{
  "hidden_act": "swiglu",
  "norm_place": "pre",
  "qk_norm": true,
  "bias": "none",
  "init": "normal",
  "init_std_down": 0.0,
  "lr_head": 0.0096,
  "warmup_steps": 27,
  "final_lr_fraction": 0.03
}
MLP neurons of a small language model. Each row is named by its layer, matrix (gate and up: input weights; down: output weights) and neuron, and shows model dimensions 0-127. Each number is 500 + 40 x the weight over its row's rms, rounded and kept within 0 to 999. Numbers have three digits each. A neuron's up and down rows have the sign that makes its largest values positive.
Before each neuron's rows, "fires on" lists the tokens most often at its 100 highest values on Wikipedia text that the model never trained on.

fires on: "n", "l", " Fl", " Sw", " p", " h"
L3.gate345:448488518491538570549545492575514591518506531543427524430528550518514487522467541499519548531454465508518473525422456516444500532485463453513420533541495534559534511514566493529601519491495445504570477534465512535554487525474550541456525434564470501550519604512543461484426595469511535441502507451504525554547510473511485497532481449462561489560412510523467512539463468484553492487515
L3.up345:472484415529547481513568517515453552572478534498406581466592501551485495530464495505530536407530454518420473503554522466512476526529536440485503602559514526433516428444527450453494499546445486423519503551521564538454486475509513522509533487545517488519488546545446529456458471618431521552466507525500509522454556440591477525486478509492555515487523458548422458497487465476503549472462
L3.down345:553571539527504523466512520506547542427465517490446475475476556458489531447529558427513422539385477522421434501446479518457504547493475445480487426451503529506513470474520522501517469503486452488501505475509492531525464570565505507483501565461480484514524498464495504504424569452483497495510439372487484555590551478502578475503476488467475467418401447483502518585438459489489484554430

fires on: " in", "at", "id", "it", "r"
L5.gate668:513471515440530510473587515556501444443475437513479488447519547431436549475477459443466564504515453485561523445555473548566532475477516523571529533505482487450484601415527468552491490510499551563537505411479504537510471521466560506465514428510425494522497531536535529555459476523476450496502469568522467466502471465464534504494478521466458533470539567519553577458418490473464571450511
L5.up668:406466486468465507548517523476425505463479565555527571490421502510454567462501494484535528577540558445487508499484492534597486457495559557481462484547464528539454542522522521436400499526516526533481487485420475470570524509517479456500531473525495550461515477523531465527479453536497543507528577557525522450490501403431509484543513468540481494524545547481543473494506468454447553462551
L5.down668:525567445527474499481437521457455470423560544506464483435549483477481460557496479486530492579521529488490453489558444497515489517518510477493566474446527562524480516543439491543558523575495480383482488593536520564491537535384490457553447515484469564502535519546539459527481441509448512457519449526466517507497489555422514457514445471556546552441539470456441529438498534535478519494512

fires on: " reg", " Reg", "g", " av", "leg"
L5.gate545:475531546494500494458431435490495489570523560494606526589460494564535515490535554513526481494474470483452521537592506465548522407504531459542498595577486582497540529527483484525487516482478485501534483548534527589526595518478462498504593532517441498465527444515563479486475500501510459603422440539488508560528511516486509543529520477534458446509490542497489547469461532509520537489551
L5.up545:537552527460490449417574502488495492508513504503443511524556564561488506574525487476573478485489525520500475477428532549488520551552555517470514476458531429473490463477488587475540442568514448426532505485402487563541422523443459473504512495545503476493408516487501469491506530473463511467476530504416469437506550495465480505506440538487491510528509495513464458514489566555483487409540
L5.down545:439480516512474468482523469511439446531458501479581549558496490529497543515481563496528516519524498458498476494503531387496508477445525538554492526533486551520487565544552514396444481515504517564509542535513465549462523551541559565556495515576534542579565526582526505462505509551458557557480457584466484545511493480503521492505554512490462506484488579490497487495543563413515551492563

fires on: " ", "at", "it", "in"
L5.gate271:472503503536464517514561464504476519527452490513443482533429498471550513442443458501573556428455494484516545514486411423433565499473454525474517617472519456498498533507562482564443531449532515514480579514485454488444520519424536459533454508599535507500552555481509460528440476461454523543412454568523472433443450535519595507451570553508470491485515499498488486488484500522469477470393
L5.up271:491496430474482592517511557463482559509578482536519540504465531466487512543470509531549539440460442515507528480492472554568490508463470454511438524470469449481475578549571468421426471496510455494566475446502515444523411522438479467485466503504525418524459535525525525482503511420522570518513544499508472477440495526462514509476541517489458473417500500521504537480532515495504549540483
L5.down271:504509526506517494520492491508477495576401526502510535493511499481510475525457499502476486526512498523547446527462524555539451459466516501455467453505466589587513526518448559433490577484522508435461466522579563521521491488493541559516528536442555458529551421503472527528538540583483488582451466462427446603456538548448464512481465489513519491455566439511543544475484460548481488481516

fires on: "m", "n", "l", "p", "z", " bl"
L6.gate503:460479479550465526482535473611539423490512546443507553470509525468528553478464518498508527537477473493560419486543494551462524456518553514456476517483471478531481518515473526458640485476455451541515490535493506524565512423536567515493587526511462530504438623479538476517463526552508530516487529497557543482487517517551499420490505575476498440498552483555456494548444548425501486513465
L6.up503:416500462551473445427490403479506464502527492476493500443501606470466491539507498511472501498479447559532508563484450489502506479491546457475518523523464486542469472481496500549458400515456470484523525484544518503530495523489489539530487516517443481461504474441559387424519455574521541539528471475518534571507491555533495586520502449440486429448510465432422525574540485497579499462466
L6.down503:458478440575468460531484422528471545544467490535509539522496541490502490523455523569480511519565502509473517503616499436525446473394501531540493492540454547497509443630479486529527461545515484507498435537514534495503505530466496476527505549476501526463512529462553500500461514627437608461500479501521527530537547519533503464493527507482472542448523498470513500479495445498454491464477

fires on: "y", "j", "od", "-y"
L5.gate397:565534531510510447512513535473488473449530446572486548512543506539517553542530512569544521429519525501544473458542496539470507538563489481481551597483523438555530526505518513432498549463534509569513484547483546555509493573515439499520547510488494479457521436476511524506516446542504539362432559528544516444461535467454461484437486464425582525527454509489427529523527445543532538462525
L5.up397:490570474441518487563504530563587473569549409535448503556511465490514494488506480486563491438499481526558519611448510471569523520498448519515481528449482508482556449423532554436553500533488544475587436473561504492504524582452493546446571457492524527459496558535520545532461497513483421512484491498523524517547432505574523506435567485545440441484559512454480516502466518481459486513546
L5.down397:461515570435562476453545497475525454586473426458444513538482468457464545491529546476494486445427550535541528528497520455458477494526502525546473531529538511510497507424554559547386456454561569532501539482553443506506389491484518435561529530497483467500486573480513489474491492535468505459574464483572553529546519489484473543504504485437491533429469509430524506458479483510498463507499

fires on: "end", "ans", "ind", " do", " addition", " inc"
L3.gate582:516453485491436549452517458418533506521510477537420460534439531474497544520475468426572546459549528532572498512559549547600496514560446509475465478537519519448485540518512437475533442493445583534478549562439523467490491478544524485516467483465521503512511487496514546426524463477545528571487557509501536495527548441537530529440523502530509514483550565495439518499473488385554486519506
L3.up582:590469511502554467488541463492565501450504491472440510481525560396479479431510556534532525527455434434528540543549532504486476508507457442470516506507388477545490496486501442580510525497536517471586482500451474515472476517520550506573519508458519436473456463486487484455521419514540534576532472485499517445537431459446521533541456456478555516556499514447499494492479439406466530567506
L3.down582:474507474520562490485485550470450497537444482468500466546486498461525529490475418509524539479477548427488529520424504483526474445464410528556464549553451524546434583511509456470462521572493536464484571503493456453494566479514456438556495513468509486532511545551458554545559481508478557570574601515431457482489505518451533468493460479556518475483417508464468547482480532506525501554459

fires on: " "
L5.gate322:606507473502552556440455490488460496506458509424557455535457500539482506482499499492487510521495443422507498439493499470519468501482555500501511431511480470541523526482494470529484486461557545543461489511582443470506510507510559512535463479486497454504518503499470548470543462476506478522431468491552492502486495487429505537507520508480521544462464479481508555581435397532470588547439
L5.up322:534470466484469428519455482528490513461481520487548541464470435476522446537502520463555457507550518484498530580523568579557487475474517454485519455503454465533491520510476532551470565503481503495616490419461555531481504557514519485588518501521515485512524509444510457495552503571519521439582450488532455531422524492469489467454499501429484545441447452481459512429552601473475453429462
L5.down322:602486502525534480603446483573555462425369492426503507481393507489489534492489504511469538459550512514492509484499516527556501521528502500484455510471550465457538465470424477468549497482425517492540502530478534484506577528473515451443436492545486506576479492503485500521529514533596454454438493481485451526451462553488434486467444436550574522519426457500503487464492487474445486482477

fires on: " reg", " beg", "out", " Reg", "″E", "om"
L3.gate223:559528546580447495486523560479458477473475502484463540543524487478505521493465582533490515443467498470520448438495490497514493435571565492471404485549470605512542501547445517428519503521550422476516531538553447507555442536506545516455524500496505514509489451545564441519606478512527558516476484535525450534555501491500482466462523488516475533522496548556463468453459574536482485507526
L3.up223:465451480497464472455534484518446482563486372515537426515525500506493553471496526533499467584502444545410433474484508525416537531439473461482570532565508502506385442469432529542488495530499533527453509458551530530510480500485499465498496455512503512469497496447463528505488491482455474513494531549508488478581481490490450551475449618505496488452539443505476530535469474464494567486501
L3.down223:583509567546440450477486488467541489490507498461492506491536458557516543478528553520510530461437494530501436494478492480520473489511480498465483550601547536462512460494483466493471579544462501565454498519551451514565554583511532485491425473596529531562546488499528515494566513466504499505464449581434488470605548475457552543566497493496500537482467511505479557448469529539542478528525

fires on: " ", "–"
L5.gate20:568482559565557526458577494491465459504565491474487491575438509470497500481498504557589511524520480523513511392533548557435503553527499521502497451505462485553461521474462437513491553524551494445507498518447472476531567505487483541505512428495479508564492424501518499596507514444454543498517443467547561500462425492452518539496501522501648540498530492497540479488432510478516553456433
L5.up20:496556439584522480533528456434433476489567500443501589454479440476442501420472556457478500522472550482513547504519562542464511532472573564464505535464478478507422488549554490539519491576447548520432416535443451535540548531497568530495481475506486556439498555452538565547415499523500461445488476566481486495543503524435525570509539502482477515531478510429499502472532494535496507504448
L5.down20:563477470504541526463457486523543555449487567482500540500456535464538587499460486483533428497501488454534531563501491570549497579577523492471552555509447497491458517526459478504546493532465489438507519590526487551473546517418563419509447527619532557513459519528535519493410511527511465522505486555521464470590512533478528500446521476484521499516491425457508467465516498434529407473489

fires on: "y", "ey", "h", "th", "k"
L3.gate365:533478489501483433496503454583501508451426519509450461544461462478490538546550529506522478417480448431507369502431457458551502461476460503555448557490500487503506436476467480455502458532459470525515548488527444566544447484481490509588532562444554451473589446448503508561530511466503528518532513553559479472492475516449522476526516493461516555486517468523531476505562467526390468467539
L3.up365:516569547485474433474482441467589489531461455485502486448517576460562436555548485562607479524508544589483499550469541529519512506536437492518506432500526478555476431438451571569437427534460462558571538477497474502492489503515502489568455488488501535533464553488501496441456480478543495455443537534530531484449524464529515425557533541491547519462508549511499532500480482454583464495504
L3.down365:460603503413489449501508501451530416516498569497530539513489500467482513551512435499570546481489489493504528440522481517528509492532614483474552445534471519544532492533523444528460437492429521538515489490474452529521583541476498559543559475500574544530544547525463487551503430504553473483578516531561566458459554503538520455510509529500527508498533556440562486489498520470511512521534

fires on: "l", "-l", "w", "ing", "h", "-c"
L6.gate352:514470537552416420454504538579455560525510557625520538545517462488497490435459496520546452510521537510514444443514522443533527521582469408447535455501495524521475461453465502467514495429497498465509419513472505513527426474531506469409525516504525464509494532493504508469524544461544553502443522458470516514540492483563468486447537516512520515464530526505495441591561438500564543510461
L6.up352:527521469553525547539489459515477551440529474481456552558502474458431553521553563455545485489469497483444489449534455581517485501473493570485455490473450527537530502441503481532475454493444455461500547522517535545512506443509591476518541430501549423495488463525489487520455510512578499475529431553392491500488420445422489554498549539451485531472460443527539448551492518490500540448482
L6.down352:433521496486432539519507598587452445476519525489443474484521553517463464481490484472513586499475520458494510498460450452506566550477445499456519506553563490501424519508493503513458493529483488463459447515538446453537507514510474517520517489427450527553594462565544477551506505468547499481549513492465506494503478523408511464487496607516501525424439447474489456466492458546470461518559

fires on: " ", "it", "ul", "(", "ent", "ar"
L3.gate651:480531435567521499522492539490475508518437510512489463481486639529524505486514515501542565538444463562484499478454537538530506505432459473572443504455537479566522559448553532449469541493497535473456485507486511473518435471467488503465500484586487439464459487464481508547481482530526525550412588575512448479500498514506515517533410498498535537449531489449521424490520426518553487486530
L3.up651:527493496506574581537510577523510456575496467448525513509472477480518523480514520513509430503475552542471504473508538528523479531525435444448478487528477408534473515539456467504523429453463517503496553499611491439422414544415512501481493506433475461501570468481540553524540501533483484521537495491437454506491487399522500539433494551496547522503559485512502512442466543494519445406505
L3.down651:525543463489530519497536516579586508452490510513447500527544531477486407449583498525528475425464477483537486578509562472513470532530537531453499464492479479514507389439470582505512541405528567499556507485592484480478541530550501529487535514498551476504474474422494479555484503593496486455537458513488434501422596497514464492539419491453419561474554517538489465525474516446519506478557

fires on: "m", "n", "ol", "\n\n", "ant"
L3.gate56:489522497549531567429491426524492527479471540472517504548464518498442541465443446506558599535502555496401485539545539574526512515522506474490492496476484468496515557541510538516560453514444546512500519496516533528536535533466539496559531572448480468456491527370508482499476422472484550535456522464583520494507504517440541545515496555554447516528553441518545516490515475540441484429493
L3.up56:464502501540538508482481446496515537481481521498495516468522506490515514482453521459495495430489530486406482532570445517481557495572529485450519486552357484537502560496538496524502558469456458560593501456559502504472551538478484496478539517510529540456490487448475445487574448575474541545560595518481519442520475502463515481545495475505461453448520489558469456524473424545505466544507
L3.down56:512488516504507479504477427484502524502458543451527511544521473506465593520500505509463572574492539502488482536472451505530433500547514472477481549561599528503451523479428548497573437460508535529492480503506486499514512525474504515566500526481463449534546472500458547616530582565490417456442522451540499548478553501530495481501527496494468518435582506513503473505469483593529479461477

fires on: "ac", " squad", " fac", "ric", "ur"
L5.gate298:473520534473505467460544466521550436488534478469482519440433568473460498453499497455520540488496543456538504439537452553518522429533517475476538539522531551529479520417501450545438587499451482486512576552480470453433426532489619525525484502473485465528415439481482489531453437489554466462543541525460522432503434472524483533464542565466487486494455531491561512553510458521497502467536
L5.up298:540516503507529431549555518495471528484540497560485489556516508500490546529478513497522579498556513581430451465531503454519513502461414497513539462580419513509479569430507528533523507525453487457489568471550478479490576472566551494460509467507579525509416488453506472497509531467467436463495454524562474460477484529466516541481537467488567465498498573495519489543567544487484453535516
L5.down298:521520451542502517481486478473478452527515493563457544528530547541371492518480542484485581512497486498488484443549515471477544493482597523542547466470496559524454473524613482555476504523541433458471537475488475456410511497471530415509491502471470555508400568500556516497513577475557473539469504493492504494467577513388442483485508498477567510513443505475568500558504496462464517457463